{"num_hidden_layers": 12, "hidden_size": 256, "num_attention_heads": 8, "num_key_value_heads": 8, "head_dim": 32, "intermediate_size": 512, "vocab_size": 3575, "hidden_act": "swiglu", "norm": "rmsnorm", "norm_place": "pre", "norm_eps": 1e-05, "positions": "rope", "rope_theta": 100000.0, "rope_fraction": 1.0, "qk_norm": false, "attn_scale": 0.177, "bias": "none", "tie_word_embeddings": false, "parallel_block": false, "init": "uniform", "init_std_qkv": 0.0227, "init_std_o": 0.00463, "init_std_up": 0.0227, "init_std_down": 0.00463, "optimizer": "muon_variant", "learning_rate": 0.00631, "lr_mult_qkv": 0.4, "lr_mult_down": 2.0, "beta1": 0.9, "lr_head": 0.00606, "max_grad_norm": 0.5, "warmup_steps": 200, "schedule": "cos", "final_lr_fraction": 0.0, "batch_tokens": 32768, "max_seq_len": 256, "doc_mask": false, "train_tokens": 230200000, "max_steps": 7026, "dataset": "wikipedia_en"}
MLP neurons of a small language model. Each row is named by its layer, matrix (gate and up: input weights) and neuron, and shows model dimensions 128-255. Each number is 128 + 32 x the weight over its row's rms, rounded and kept within 0 to 255. Numbers have three digits each. A neuron's up and down rows have the sign that makes its largest values positive.
After each neuron's rows, "fires after" lists the tokens most often just before its 100 highest values on Wikipedia text that the model never trained on.

L5.gate359:128127126120129074134158128176083166128184172165138154120146120031103121122073147187133058145145150083146104155145117146123127084138128089136142162138170132177095133124079082061083144113137168084193176108105117102120120202098128124100117147133066071156165151123096115139118116080177120095112154141100129113123093161189108144216152138131104060165159140129133126115144149077147143157144
L5.up359:122127143148088110109136145137134140114145101130100134154180149083135130083105097174114123115120127070095125147195134099153163128094139162085131123177171178150115104080071130121123130161106176143133182154139104078129141156084107085172148120188172108137140129126096101143083124091078102154115106135084119103120105186181116056129102161134161085151096146140143160105164130154132156133169
fires after: "M", "N", "A", "| ", "- ", "L"

L9.gate17:094127126096132111208132145173148135138037114121118089106114168131136114130125094112183152121178132185120126132190109130147134112126125086126111177126115165176108095149096180121127120085175131105102115169111163129119182097120181104126151096131095125092158106177101173108131105165169119117121222123080068088066130168191131126153090151164145112111190193121142097174111141157165129135139
L9.up17:126117118140153170161168133141131088146180133123168129128125139092098063136145118118082193084155130131086114176104099145117128116137124115141138081186060134151128158133123137130095162067201137123051170174048120072177153137160093155149122188125089104143066131148186104091088113135133115144155170096136130071131143086048088166100146103106182179075110166102144107124170089105061100143092
fires after: "to ", ". ", "and ", "w", "not "

L5.gate102:163094087156131143108101177115110129125139086107047167103169146154126056134111145128156096168073123122147149082128134161124166128080112100154141093171107099083140036161146142109143129099145087131142136136093138131098255151088142056159082120098104105082097131106159142090125141151093118145111108121139133111179128147149135094077126136171146133154131100127140153126095061108141138076163
L5.up102:136154117150100113131133145177133122158111109106158123146087113099109188076111129119092091108097134137086128166169161121182189150053147161138159136115122113156125132082110084158135145147123147096193116095145179134145117101131105184072170126134147089159183089161132150145068130162120119133125122105133157189145178162023181147166109189072163157113074101094143061150138123113134130120126
fires after: "\n", "|---|---|---|---", "career", "life", "==", "ts"

L2.gate57:174113113134147132146095093186158156167102144122151159198147166146085087133095081132112100194126132132134146133140089164130121057139111182133112124151107113120125079112070104198128108184146124136170178118127075064108111114109112148122095137135127062092115100105130148122127172172133105078155170152136057137126145168109097149131134200131101157130131207095115168104116119126070161131103
L2.up57:090172196076153105077125153112104177158129161052155139105119153147159167103092151160075148077166222102152123126125128102136161119204094132126135127175090122130132103091177144072143114131112140138133066134130139101115181134156167130122159129129166136114106091119151196134086113113156105141090087138148073115096110100169091111155099147140096160182157102085118134143161162066204092105100
fires after: "201", "199", "200", "202", "198", "."

L3.gate356:174107125126067157131155077110161109101127148138138115107120154033103139116125103152144113193099124093098089161101019173128126127101181176128137137130057127181114157080169124096149119131127163118119136075107148120154145152181112139076084197127166153083094109135101103128083125131098129147158177158098133094059164093135078127184103123116124118098140136169131178162157097149140107120106
L3.up356:165153150193135098126115152082127139157069142136091160138103118126141156091124140092124120170094132051093147142096122214158151103115167142134119100093124135150165101123143090108100136136173172138084079119077116160131135178146148092164152112128163093177118133147145143178048105099100127149098169158163092115078115093154133130142091086125150124118093103111104149082146097119136072212133
fires after: "C", "c", "(", "or", "For"

L9.gate493:184168135097117093115151117143108087132163133115104120137130123133135140120121163067101150087116156116125125167111052167147170092085134144129178184096100165132164133103108176115177146081152139089127096115156084107136160116171163137112157143149090118100109101135090161080087120155078095190126148088124189137076157162119129089105130077187147176109098150156093142117127173082151122137132
L9.up493:144087169117177125082127141128112105129126137097110104122136134085124165138157147129160206120122116144144097197156143149129143120092122124164070169120164122156142154144150209111077128163119108068082137168122131080182150143149158128144136157149141172101125119198103172103089167135120132125100148099154102092144121135117122119152109069151079169081137110131093134148128102104107091157130
fires after: "to ", "would ", "not ", "and ", "t "

L8.gate312:149157138142164118152092072076131129150180079152061203151091081106148108118092154154134132119085110126078121113199112135119102143148161113140135140164168154181147127130110105115129198097110110210127092167149113138081175111162157149155101123142136128150110097090097151074180165091122104154079145123086135123114106147112107088068092130110202168136131085104054102106151134159173197106099
L8.up312:156148073161130155162157095128116099186153089138124169106119131119074088116127162179193107110123157135087115132196096149188073117136155125109134110149106067140137090099112104195150191146156134162194096101100102119114148122198160161193139170237112115135131155147107092119144098090113080140113105148126120163144151083094110098157110146153142093108070121145102146077123143090150176097070
fires after: "| ", "\n", "R", "–"

L2.gate73:124086160112146133170109094160131103103147129185177181165144212112105090080117133144116127123136137102174130102171114097054130119115069096177138114150099063191124114109141078141187067112161103086144096090152133120122087134129109173106095113082106174187119081120154122131182155159134093074103124131143118175135121156098152127145141128104164094165099155133155124130076143113094155148116
L2.up73:120072132120123116152117132189134128097124124154137189154131188152141078088102127154116082118144118106167174091139124100079140111100090123170099166140094120193120113131129084114132071108182129054168070105142104110091111122096117186121105144076145145169118100130165139162161171152142111048136118111125097162081150152090156131116154142081184143161130120155179106125059140106163104111150
fires after: "N", "P", "B", "A", "S", "O"

L3.gate69:119169045173129125130101162124105096183147097147110159129133142213134087134067131193124114117132120096129114119151140141155147164140171135116141184124151171114094063159116155170121150038139172162123121136059086156122141160186132091164150169101113140148112129167165139155129118157096165128115179129152088090097149156143112125066092116132117095135159103117083095183117100121103142180094
L3.up69:120108084140116077128101098089103074153126092081091116075165096185107154142114130145182078162152126099127076091134133102116136178141126125115143122102166152095062107175109204151069139118162122204082161128106100137143155103155121098172130129088097160126158162130120148130108135166144157084159152154167120101137077104113085138145141068106076133109104066141122181151190136096125098128046
fires after: "\n\n"

L3.gate391:108152140162161102168132075184113140134072127093141095147055075120124123136081070150136196131105145080118165187151090121113159110141212123090069153125134172198139109159138123087153124131185147150149134126120109126088098112119118147126135062109115142099146135136092132059125122191118186128121145130109143176114136080150124158139116102070113117134115088160068104103149139210113120171140
L3.up391:150120134156082098143151137158126104150179115134118169116128119140159219132082114191134137091087131124071073147108064086103098147091080119114057227141111128078109162142152111107159110102189190108127153068172101151066115142171165102119129128170077149133119093130149146158107106140122151160112148177083136209153133105090223123095149141068102107128083076125116107080139131136164127152122
fires after: "was ", ") ", "is "

L2.gate419:135146159125099099126098154124173136102091131114124152167140101115116159108099141178111129174181079157116132135163128146149140130155177187156163122092130158084086129087175123131178108076139078142144154114114130146100157177164124168165133118141146180158145108233160074177100083108080159150164137131107169110074204145122084110103113150165172162094118141142162177083102164098093156115184
L2.up419:098185144136092100183090132129177128128112112145146198126161116160165151119109191134134077123151117170097113161145075128152091148176149130194145157097121138106082159131124157153149143099111103136108142117086113129143163119178151153173087092110152150138138140201144100165067105166122107145138170141126182094089205161145103175142169091115140134054130158103139113105153166152134178123130
fires after: "| ", ", ", "the ", ". ", "New ", ": "

L8.gate442:094156100132146120143100170126146113124124104166141121083146094082140137087106049199134060138141105185133138119113212073151124094122136128151170096158135114114120139100091189139071099143096094110124143144128146116173088103116162115176121112147133172092082118130177120151138091146072183173122165155117137109136145150156194111072144162102124154110152133150106124129150101163059135148145
L8.up442:105069128099147149189178038144113110153089086157067114128166070106122141106154103143121090079135188138130100109122135074145134135108135140114114137150126129121077101129086206175057119112105120099101131172103143093070159106094089213136124101120149110142134131139138107113175142165068119147135134117148131125161151130143159095102110148119085177179136166109110090150187074064072166150129
fires after: ". ", ", ", "occ", "\n\n"

L9.gate399:118110109088160102164119113134098135141083170122156131136125111093143108149091075139158154096107119111135147125115097132158122114103127147152036113159112106124137123153083144089146162103117136053105150089057106152101139163145145178144101116134111127148131144069112101153117159153119091200081121096083169180145118136088128217088142131110112154136101132146126060170139137203125113147137
L9.up399:095131134127116124134117117111138172175154183166107161146110137150155138172112101118105072125153103149122074065111187120181120100121078191144164062154194185100126101155153118175141143097012111127158185183145111131167159116207133136122158133148112158151172144118136153119134133133174115147125090163107135138165152133191148104118148213104116112133121145138130144142107096126164082204112
fires after: "W", "St", "P", "Char", "re"

L2.gate389:149108076103128081124123175110145176153074076131128144119156106136143129170142201186168036169103117104088098125141081180043182094122111141154173118099132155124115110111148075137176168165165128120113132184104176145158126162112185137129112093064096107096136095149156067170139127121118182146115082137097144142137113156126089128114165186152144125127129160149214147141161115136150064172134
L2.up389:128119106121108154104129145095084097107136086083143118151093111130154194117143093152143074135077091150151174145127130151136160172078127135148157124078151126113142138124134099130123146110164099116143041164097201154179159150127204108078127127098061113088108096088169068143158134128132182159094073117124104118124080184142167092090139120151159109056119128109135133137140120135154090158146
fires after: "\n", "|---|---|---|---", "- ", "ers "

L5.gate108:131110144127161116144079142126106159121123109138087145067126145192103107145112138131134075149151053120132112194154131149122149160154102138115107114095142141155068119153207125097014154145129123140148128148121087066101120206163166206164114147069177139134075127148134168169106085116111095162084101121160130102073145109153114153111083126100173097130122180085172117029102100137125140130123
L5.up108:181104176159117119107053140114136146069147134176105126090119122156117100126066132162203057169118124101115121172145138086095146151118164129089150177150113074172119135126140164156144141061158115168163188154103090096157120113113165133188101138051129163140113141141088073174145099149078111177126144117184113163104127138170099102104112119151150081162084140127168166127164154120112145123170
fires after: "\n\n", "| ", "the ", "—; "

L2.gate380:122118074222113088130118148097103096092138120103084166176154124155082080171168125137110138109083092095153092085116138143130099148113138114127121147182137167108119151148119109138157157147170094124171093129141108145110156113148121152120063080080131107086185100159144128099139173170172104088118069163153125154184128162177134141111141144045182193120130113129101057120112130106186161160132
L2.up380:133154116176140118161152133140101090093122143095098105098111049148081145143175134147128119089114136151126126076118127151145102142150104082150093113103142161135113124205178110157114188138137061141138122161141120180111197149133095127106120098134151116146173108195090161090144130133114186131107038123151096146186054092162132180114139167110187179079144184141086041094144148136201128162134
fires after: "\n", "| ", "B", "K"

L2.gate117:127134056111155152102110145142103116089131167134091155191141141112167170086118166086146104187103084155102116137138052119141156135081170186126110137129122172126112057115120169156112114175112083098152141116191126136130087138116143156102091165122133122131172122160138074174134152110184071132144188097139177148176156154118149106134171150182132114119125140136146159116060076101116159112154
L2.up117:124120095107153153098112147102100131095149144138110190156170151130148109097131172122196159141163176142144149106148036184111174128115148188169103093070127136101055060122104139141154112146117133139157141142174084115148104189123094088095092108098163125191086083135148109128104125124116105134156174125167147158171150110161136117135199167204130092142138174117121128134109107119128154133145
fires after: "the ", "The ", ". "

L5.gate177:105068158095159160139126095118145102138117169120166127154195183077138087160122045137118109069112113128173146153109109154128150055122128163155133106127161161159135101141200128160161095120117089219106126120107132082139160131133146131189123140143170053131168067147094092123143153143098110157110121087132150169185129138115132137138138135140102088157118115134116169168152065141150152091136
L5.up177:145192081067119165111180113168147065110161184105104077107134206128115177138140092102134107082114145153154126095155159125129116126091100168126097190152090221108138122122075107168186116149095152078152147159133050103189098128151156152104078123149136142114110105136159145120144172184103169112138124167161127095111127168156146143159155099155107090104090123146151121086178102100107076044138
fires after: "G", "P", "W", "D", "C", "J"

L9.gate408:130092178122163123115140119125133110079174135190042147146106166113108134179064175143081122204127051124112117151117083175147163133144114156126106113081133166134155204053099165070166139133106135111166108100047210145128087149128142126154139182142121184154127151167148126102146151097166140118115136175098103094128150108131199136099146135070112119149161175172121130132166167110108119116113
L9.up408:146119115091099177192146106126067097109119098080107192210075133154140110089165139110138063098177076110129156163097115156053067097157125208200121150089125141056095142113115198153107146149108101197198127123128151101127154122137154100144121118106195143128101128091155070118135093177116104142138141131137136159127168145109136118092099125109107055106130160107127126156146146142106151135088
fires after: ", ", "the ", "In ", "January ", "| ", "in "

L2.gate69:133153190166066135153146092141152160145130110119147159143073090120148140137116086138055144129120146064124102114170073125117118091077192079048112142079091138074167150169152089140141149123159117076090109159135122163156174156146146140131125093147084095183084138149103127110135146095159126126163115160172084146141110126088130066132143152117106134149149131140120088162124139152086122114123
L2.up69:075155181150061104160115085127146126152079120117134140123087070138111188158063094077107144160119114073092108161168096087125133101052148073121174159112161166140157203132129200097123196127149109056118142110171059141153137172173152200147139119138120118148143153162099085131146171126104136163092166153147070191115152127150134112143105137060112138112134128164108082110156127163125135143113
fires after: "was ", ", ", "had ", "has ", "have ", "is "

L9.gate78:114159154183156118123090114094102113096159100082140131099129114087130140123078108112170112099123124176091156103131069128122093137133183131109095096161171146158133138114113146099147189113141161126166142096076151123117173171138155145155140161087113178100104109122112066141132206148113068113082089128097117124151092083143164133179117129184140084108091135109139063231190159174145040109135
L9.up78:113152124152075105180159103124156084131151101076147087044170186125111152126104127093160108133123100167075091073106148175139134112145196107119089119156103131128162167075148180109189138123195124114141021131062119107122125133157177159184185092096114173128198129105078106150160183125134115120146128154120090165155098102155086141093122102140136096125141108070149062165169140150119142114188
fires after: "\n", "–", "| ", "5"

L3.gate470:133140143168146183100077115092151096183116125076106128109125158109157113077151124140063167131116180102114136103165139105078078153094150104116149144118093158121129114093114175128124158072103171149179127117096103111172070087147121114172161167135113129162104184129096110165155122131080105119088088153087121090081152102126095128114122088181149136174127092151115108060167123160121115093119
L3.up470:199154127096108134091120133086131078144132128125155098137126145111116136073138102065099108144187114114117112088158171102085122171126131166120093108143134142125107077132126084184146198098165166141108155110072124116187140107138073094118097168104086104155162136133103104149097142137127185182079128200107144153124121174134136122100151077142147107141108113056170098102139146142140168129107
fires after: "In ", "No", "| ", "in ", "(", "; "

L5.gate337:130100142214205160059106152132146156108114203176157131137070042110075139085127095165058067124071110110144125172109182148169139166203186077114148120149141073117140148125166149143128165119111137112095165171106128083096183112142118043120110149068127171140089115151134052075097061170150090155101127119107151082121092119090095166104130133130164115120109107168096136114162130173069106103102
L5.up337:167129153188149159089153164095169135156100173154125117153085103104112094082092143112101104135160112126091147036123176144123118123165161102115137089160162071169144107130149121170141108160102179138055167132129139097118116171164100124059163123141116136122120142056130111078179105120131055133138171131128087103155139112091083192102099091079164122109107083113076111080174131159126138125124
fires after: "| ", "add", "th", "(", "at"

L3.gate0:147165149153125133138128142186110159078108183101111126082123156153149119078082168158185127085075115119119081126175089151144104180125152076095113199141074160121133151154123143087150107076151102083105144130105141149167119047074100081097178166152157130110123105206100103205118105163156104105141172151061158169148128184118132122083119145095124107178150162113103123197097133189071172127108
L3.up0:098142130143138060125177097218188156181167137101135130117104133095062143211106137147093136123117080075143133081131088123173057175153123123145123125130151090131138130146147160130162148151174136104158115180076146135146105065130206108104176122158105108126144082077101095127127115139170151103123096086077154206158068113120172134156146124096158111105191145167141130205097192167154069159079
fires after: "was ", "is ", "were ", ", ", "5", "("

L8.gate127:128129204115149129131122102096194181185093140138112214175131117114187156113125081121106125109108105100133089129151117100142156075092085146150145146118178112120076196134156166162115091099130147123195135117099112150118156149116167129079076102138079134103092128122154175133151115098101147148156161073127160100095147129165114079125126085192083193123178208176140099124128095082122147142144
L8.up127:135113180116123127140131136175173156116124158119079181125068133115125160133122139038091148117106100068144111105175115113139119156084172167116128116096115095096085082125103088117113122113148156160139105179152159161123143172179094128078093052175145171139106128148154129124082118138168128149163112187132098142136095119124088077141151140116138082149163203111135128090100100176122119177166
fires after: ", ", "the ", "in ", "from ", "| ", "of "

L5.gate400:074145132187146133190114207103105121105127104129101077160094135098119179146115188134181130135144125132146107161089102163154091090144112135134111099094129123078124142094156139123119122056128117060083107137121114078142141056133178112142190134105071118042126127109170154146147164128098195127137149170144157186104119081141103069119160193151108092108168115152129132160137197126160128063141
L5.up400:092114119117137139136120189137175155147097082175114091167138117141153135172106139111137101145171112075115118121109108138115125102118179097116133191090173121192103108072194144134141180094180174114136089154130125061126150099159134132118170117125132145120155128134041077024088168152098094180146123055163138155116117140147119081163132147105116170121114130130109145104212187121122156158131
fires after: "H", "h", "d", "b", "s", "f"

L2.gate407:182080111133077125130119117109114133079097137177045123124135145152152113113180098162072158141115141128146140117075128195068113145087125119127142116105170161209104147135141156158149071070185159097155086135122079126039170120129138135168075118092109092153088173082104165118109151081092103082072121128118102182095140070131121107143143116085158144125125136101117129146146118108109120159081
L2.up407:196105106138150162121114136171145103152163091141154153154137164115152139096104140154143136183165125140131096158139066120184141143108142069080110142168115080100076076089122095094135086177106140101134126087152143083119093142129115089106157102101141138166116081127111134152123191137143129069124093093122097115146146193132164100124130096132117131145167065115126145161110120143162109102048
fires after: "P", "A", "Pro", "O", "I", "S"

L2.gate321:143147131177110074070143054123160096167125106171060158118123104186113079100128100163172114154104113125101132132128104116168117139191137080127114088119057211114087155137150187118144152090112119081136173140093124086115144143134139140132145066166095134063141139143133121129110136132073128139096130145163179141154144139186131183163124182180133112127138193165157137137128137111132119126176
L2.up321:090130144139122101114146082144101195116099147151101149156102075065117109115158152076150163129071062140135119140158091140202122102115122111099088079088117134099126095096091113116185140152150137058154143079094096113142123139134152184097146039181161141176180168113142089146174122161143108157120098122134139148130120156126109127096180136139150159099126158123081097151051129146107170177107
fires after: "| ", "|", "\n\n", ", ", "Sw"

L5.gate21:223150142122162147144114114184112163149159081088195093112114146100132118150113128150130130120087141094136142131179123089127084104190123099090113071138110153105151131186133109110116135161129089135106119160112133079142100128116180116116087096158116112108174055139102102099091152120092159100101107166172094109181101107133111121190095087108110120180179111116107129131125102136161102060083
L5.up21:106158151108134121146105041151158081075126066092144127126125106123154177116122176158125122114157109123055150147163166098126121136122135103174123117131083119163117185145058116149122137202074093174136126103103155185186119091169101148154216102145090176095134129143134148063131127127102152169162094070143067170115142045150128149138137160153153109162140148152132160125124131177144133124145
fires after: "is ", "=", "was ", ") ", "\n"

L5.gate30:121172185114155179156151095132158076118137157163151095109097131100159088070104114154165136054064171098117170134112112130109107120125128122075135175128143136164174145171084157084094138138139086117104068161162145118115199138146133162090181125176104133159122097210168091154147122151105120154118127142143146202141173149183155125099149130082099152077182207114133162136135065160104142078081
L5.up30:080087156116084133069069169092161113155068159130158108139116142089137092092093082192131060131138135165157073144170104161157153058130127115120073142174097094087142183161135089150123026111135066116147124142129158166141206145076097196082132126138115125149129034166139142183136094131082106139111100157121182153129158096141119145148113079112110186100165165137117129140113126135112119107165
fires after: ", ", "However", "partic"

L2.gate76:142114097109147070217149194125106145124124148165075144127130112089107077154133127150118126186086100105214118117089145110133107130132138121158137120137089129105089097163092117127183097095091129091225138099117107056103100090130146136181045119089126133135122098143116110118138157116134106098154115179149131179164119183171135138123145196117150144165170153140070103153154165140170131109183
L2.up76:152107133095132079126171123180123118160136145091119148172141131152122100182088156115133123187126128175137069135128109140134156143134185129202125175132081141121122137119166123183156122136104146143163154118141085096068079107106096102133114136141128108124159061116116111092162195162171113083056182129141140150113115165135108129104161195102151157150130126083179112153088148121159114069154
fires after: "G", "E", "vi", "A", "O"

L3.gate4:129094105117138194139116084116105155118085199137091077131153112143112172119156080126154154123090125133067146082133088202105094052163136129099122165117137162143135164197129176133068114110104148162130142159149109147174125128111094145142106138086170141134154176106151138105084114116129087105128169177074175184172203123192093175144164142113134139162107124152078120158154106074084127124120
L3.up4:146159152122190048144106059168162102178130156111122098219110087104170143119114121141162117129113114104100131118134133169138098131156150116104122151107156152175113115173106170108129091121134133158145121108167125146156125144140141129146132115155129153116114193112146129161128160139104197164090206104110203168202091137167159146146113134138162162169158191146064048150133134134126159141112
fires after: "| ", "was ", ", ", "- "

L3.gate197:140128125124148145122165163147151146082124132146162121139134126131084159073181116106120052166105127175133080096083137150123073127158160102152136178093140117086073114112155172143159174132149124087168142092081135188147146097082125174145165134107132124162138090086109073154109185169135151126161114148141121115149151137122149094086127140071126147118176115160151175089146108114106128070135
L3.up197:128123161100163164110137133197154101162145103127085093140168095119093171118102062117132105153163085155109142131060139093166121066175164115150106187096070104128107136142184149217130109091225125126120113128153128170126169106087183089159099112087190128098108144101188105096064110182154105151157137151128076129086111124145119106146181126154134127124123143167196156175110165136102119096143
fires after: "D", "H", "h", "d", "Th", "\n\n"

L2.gate459:146181152095157079113090163129116129095164108177121137141175188164195141171170151137163097115134110116104085163111096134166111143171112137131129114105103088103080112118126158155114128070104112127082167116140111132175097184098073091152141115157140102164133120142096134120093119105139115146187102133131112086129132126189170180171091127062120131137110156060145130080130161133198088089141
L2.up459:131168126163143172070099144083140089112170124161125137157147137121106124109177154147165091109071165097142090139128076126165148163149189172149130149117124152113158153132154126108116100066070121066134150194101113141147148153093132008110118135112097127181082141110071187144073102116132112104170150163137120091110138076143168147145128140097140116068134156086070111113139135177177170138194
fires after: "the ", "sec", "The ", "T"

L3.gate199:129146152140143131132136114089127109146121167136070180173149135185228153115129118138119101131122179205089150110187098166095114107108113140121113123127138193109075153106138129148121132108112112178168136163156118059072148214143160172108073119086080126123131219146098143177087116134061077124122138152175162122149113165119164126104146107129129166064135184128112095078185105106141157146076
L3.up199:093188160120109171101079048147118166184069182168101170118106080185199178124124168126148104106084173163134178112198041148111129066120130095100116130169131119140139139170138156137123122093154115153085104132142154088084097147137132132119086100123114108103162161139123166166108121128035107118151141146140134112093134142105147142087117120141111177076156182175075100111151134124114145135076
fires after: "), ", "the ", "a ", "| ", "Scot", "\n\n"

L5.gate299:123159130100112110147145169152166173179131084068128150124145139122204123164067160097133136086105150148206135096127108098105025175109153106118111113141150088136062115131083167097139163130132180098091091087143150167128096179211166153123143078100137141132128122074098084120085198140141134156085162188119141145045108156101163050139159102121150152186122126121153105143163073140177174212153
L5.up299:097130093120115140180115122173126139103143081095141192101190116177134113187119176089177130086127132111165136128094159089084082089149124140106155135192176116163088152151140188122120157097124147116142125092093139138080152146192124092125128161101149208095088080090160098101082135137134154142121156155142125189119069169095127101086096161163121120088149132112121177206179137158184187174086
fires after: "|", ")", "Cr", "\n\n", "."

L2.gate466:123118148179108143141096170090101119081066166160154119146122107106137153155155168205119144102147145178118203138155098112169163070078129220057190108144139126102180189131140167166153096100140100144124131132061135145144130084085127172079156096119128131151169149139140087108116055139132153074122142119171169147133103136111108130119169152085045202119129119088081130123164159082124116098110
L2.up466:138134152110166121158128122112109146131120106110156128131037117136140109075127217123068143210117147129141170164118086171119134082121148137127125121129152138093199151120045097107103076142143129103153160133153148117144127137161095149083153060154141094131150111123119108095111093111106179123142136173112119139143183142096127117161145130093143165120098190107140123125090085154116036160151
fires after: ", ", "200", "201", "199"

L5.gate109:077163194134121161140112102115140181093107180139052133082125063119146160124115123087111132110112095182146171142093140131177153138075113131050184078165134129145132096152156085163161161145142114111096092124119109119100161171146174192062141108149154132167135124165105134137145083117090141128121123106139121113079154126116103150136133148188149192114153108152194149150088112131244108135154
L5.up109:141148173112121170059150119137170122113123175057077121126079087085117117175139125121144116088139069158155131155130126159206164111119160133085121154172099112190210079144137137079127134121160113085085129136102135099178102164111179181089084085139141178202140090120144135095138150069183203103122127098114091091127147126186124120144117140143137055149131114109149084116114110140195110169150
fires after: "'", "in ", "emor", "the ", "St"

L5.gate279:109124123149167131103099170140151120110106145127099078143182171112172105159103106110139170186138073116134125086103113116177113161102103160118080172166147125126092129117180027176146072159181103110071170179138153116106150115120193124105093138076138152104107146133146162115110140207126153146098093110093069117133027141098121187066114110149139086120125117115166128130121091137126088124129
L5.up279:175123131150194174123132091133049128118175142122129118107139132091214112143125129141132134187092094147092145198145138170168125178098132186056089154085158156129083096153096085099121140180130119135077170170080092121101173069134133139089142082098099147154143134137107122182114147132126136190174103159085133135133070108154123122144158169167112138123191128105113096131128083152130170101142
fires after: "\n", "- ", "E", "In"

L2.gate16:152101152165143124189135167177128096133129123117147098132124141133097034115136095145048106082137148150135094105124158110092153126106157155082134141079130089124124108110158066171145115171102141103139094182148103089100136114112126195132086146146110127106186083177199132154125149060096184183149121120208107146141095145101136076186140180098189049141097159109147151183105150147141148131125
L2.up16:099183125079012113119126086101127101054120155122123158083094163031116158158058123165182103121062169104105129216128122103123126112113143082196151071174103141197132109168127118120109118111129125101131168171152090145106123138086073120132192105146184155180127150150169130129102116149132112103106144167139088094138052150104145062122135146145098169142125112116128096135088109134180107165151
fires after: "200", "199", "201", "198", "196", "197"

L5.gate294:098161156176088128161109125163139120153158123177133153136155132072142096159101115110111084098141082130086077159146119138135160126073088076090162092118128156151117169180141148096180108134162118112062167136062098110106126096099132159121113186173111088128088106092133145193134186143181134131134098177106109191143177175104152108130147139143125111107172128161131107171102122192112112163114
L5.up294:105067133121058107152136128164159088171134134155106107069088121127124134094087141125177098125113126071131083115179085049076122153105172076084115139054083192105155116179165133086169121138155108124072122156150169140109145101137076104124155106129144143141120101137128125137153135123132203179148083138156121190125100119164176108088131128150111115154109093177136145113108127167102144113128
fires after: "was ", "were ", "is ", "not ", "event"

L5.gate310:125117146098185055129112129125132111130134111157106079135162065169154140162204155168156210087164142186176134164089142093114161150131143148113129099150152162188081088129063116145140146186105079117207094160170098130096122165098140192087149091112093152143154174155125106106088126160098167063152185153109165144082120078155129107158186071109111114142190181135138116112143059118135073078124
L5.up310:138134162132193131156143078120127125152124119157205109091173105159154152136140143177206125126133125171149063141088089117101140119114106104168133194188053180127130137075145084137114186166139148110130078072118130162080138140053112109108102094116119108092121169178167174102108100185104174140072170177168139121139180073166171127143151115099106140145141166119180113131139093122090163148106
fires after: ". ", ", ", "\n\n", "L", "Li"

L3.gate21:152091176132156094054119128171144116099148148072133080160083085126125148124113187089133123139142117120078149092136134097110080111182100095161158166166080043165114115183148161124131074130154100146176202096115108044090154107097180173124129107111123093123171136174130105107139177139113156090106137174113165122059105095133092156210153154159124177115149135158123144117110146094079123125082
L3.up21:075162138079157119145160124128039175187129158131123078174174135109130128121086113139092106065124093120117103066122126186148156156159109096124164098155112111107148131151192130197086139130082141161143140104107125123169134065163208115161117158142146087124118210144058122159066125103169160173117074129179164128063094167149123081150048112088132076090109086114153107176139070183119137078194
fires after: "N", "M", "W", "Y", "T"

L2.gate6:186081151077114119185171127120112145070124121157163145130120191124119072085143164171105152084117118060181169113119173125108119107156032134031127116085073153143114100090145127151171089039186140121123063104137148153118099121089086144118094152129122118136122100118096131085132158116069167141088106108095089096130179093127118098157136195134153138158144088135117148129110115138161120172165
L2.up6:187098172095110132148148146125148151088116146187196175137141209134110120069099142193116130103161097060148144106132164155126076132134083147070118128106105137139114141107136123120157150094153146096087119104147155162108173127065084152148134173115105161113103104117112119112108099165063086121083095138153154100179128090102110065133178154136156120164139103127104155085159088144165186184112
fires after: "S", "I", "af", "P", "C", "U"

L3.gate303:085162169087109147121131135192161104112096149127104126123110105095147105184073094117136179116111133110117112092121168128128153134146160134154216122043045118090158097111162112177134161089141169086191144098082136087084093126136182108158147152102155122139097123151096094189195131131130146148141146160062089133090107095120155084131135132130128108083114118188068131116108108136074164171123
L3.up303:136168104127084089150124150233159139086150155158139128167088076107131134121092076111076158132116111089109106105134114143174120113060131115127138126095053109135181081114111117115187165078129165157154173115083112135117053120096142101123129166109150069130137094143125133140136115161175150154129160201143140125099119094111154098132159154127172114065143106121084121125129153154062178174121
fires after: "was ", "were ", "is ", "event", "are "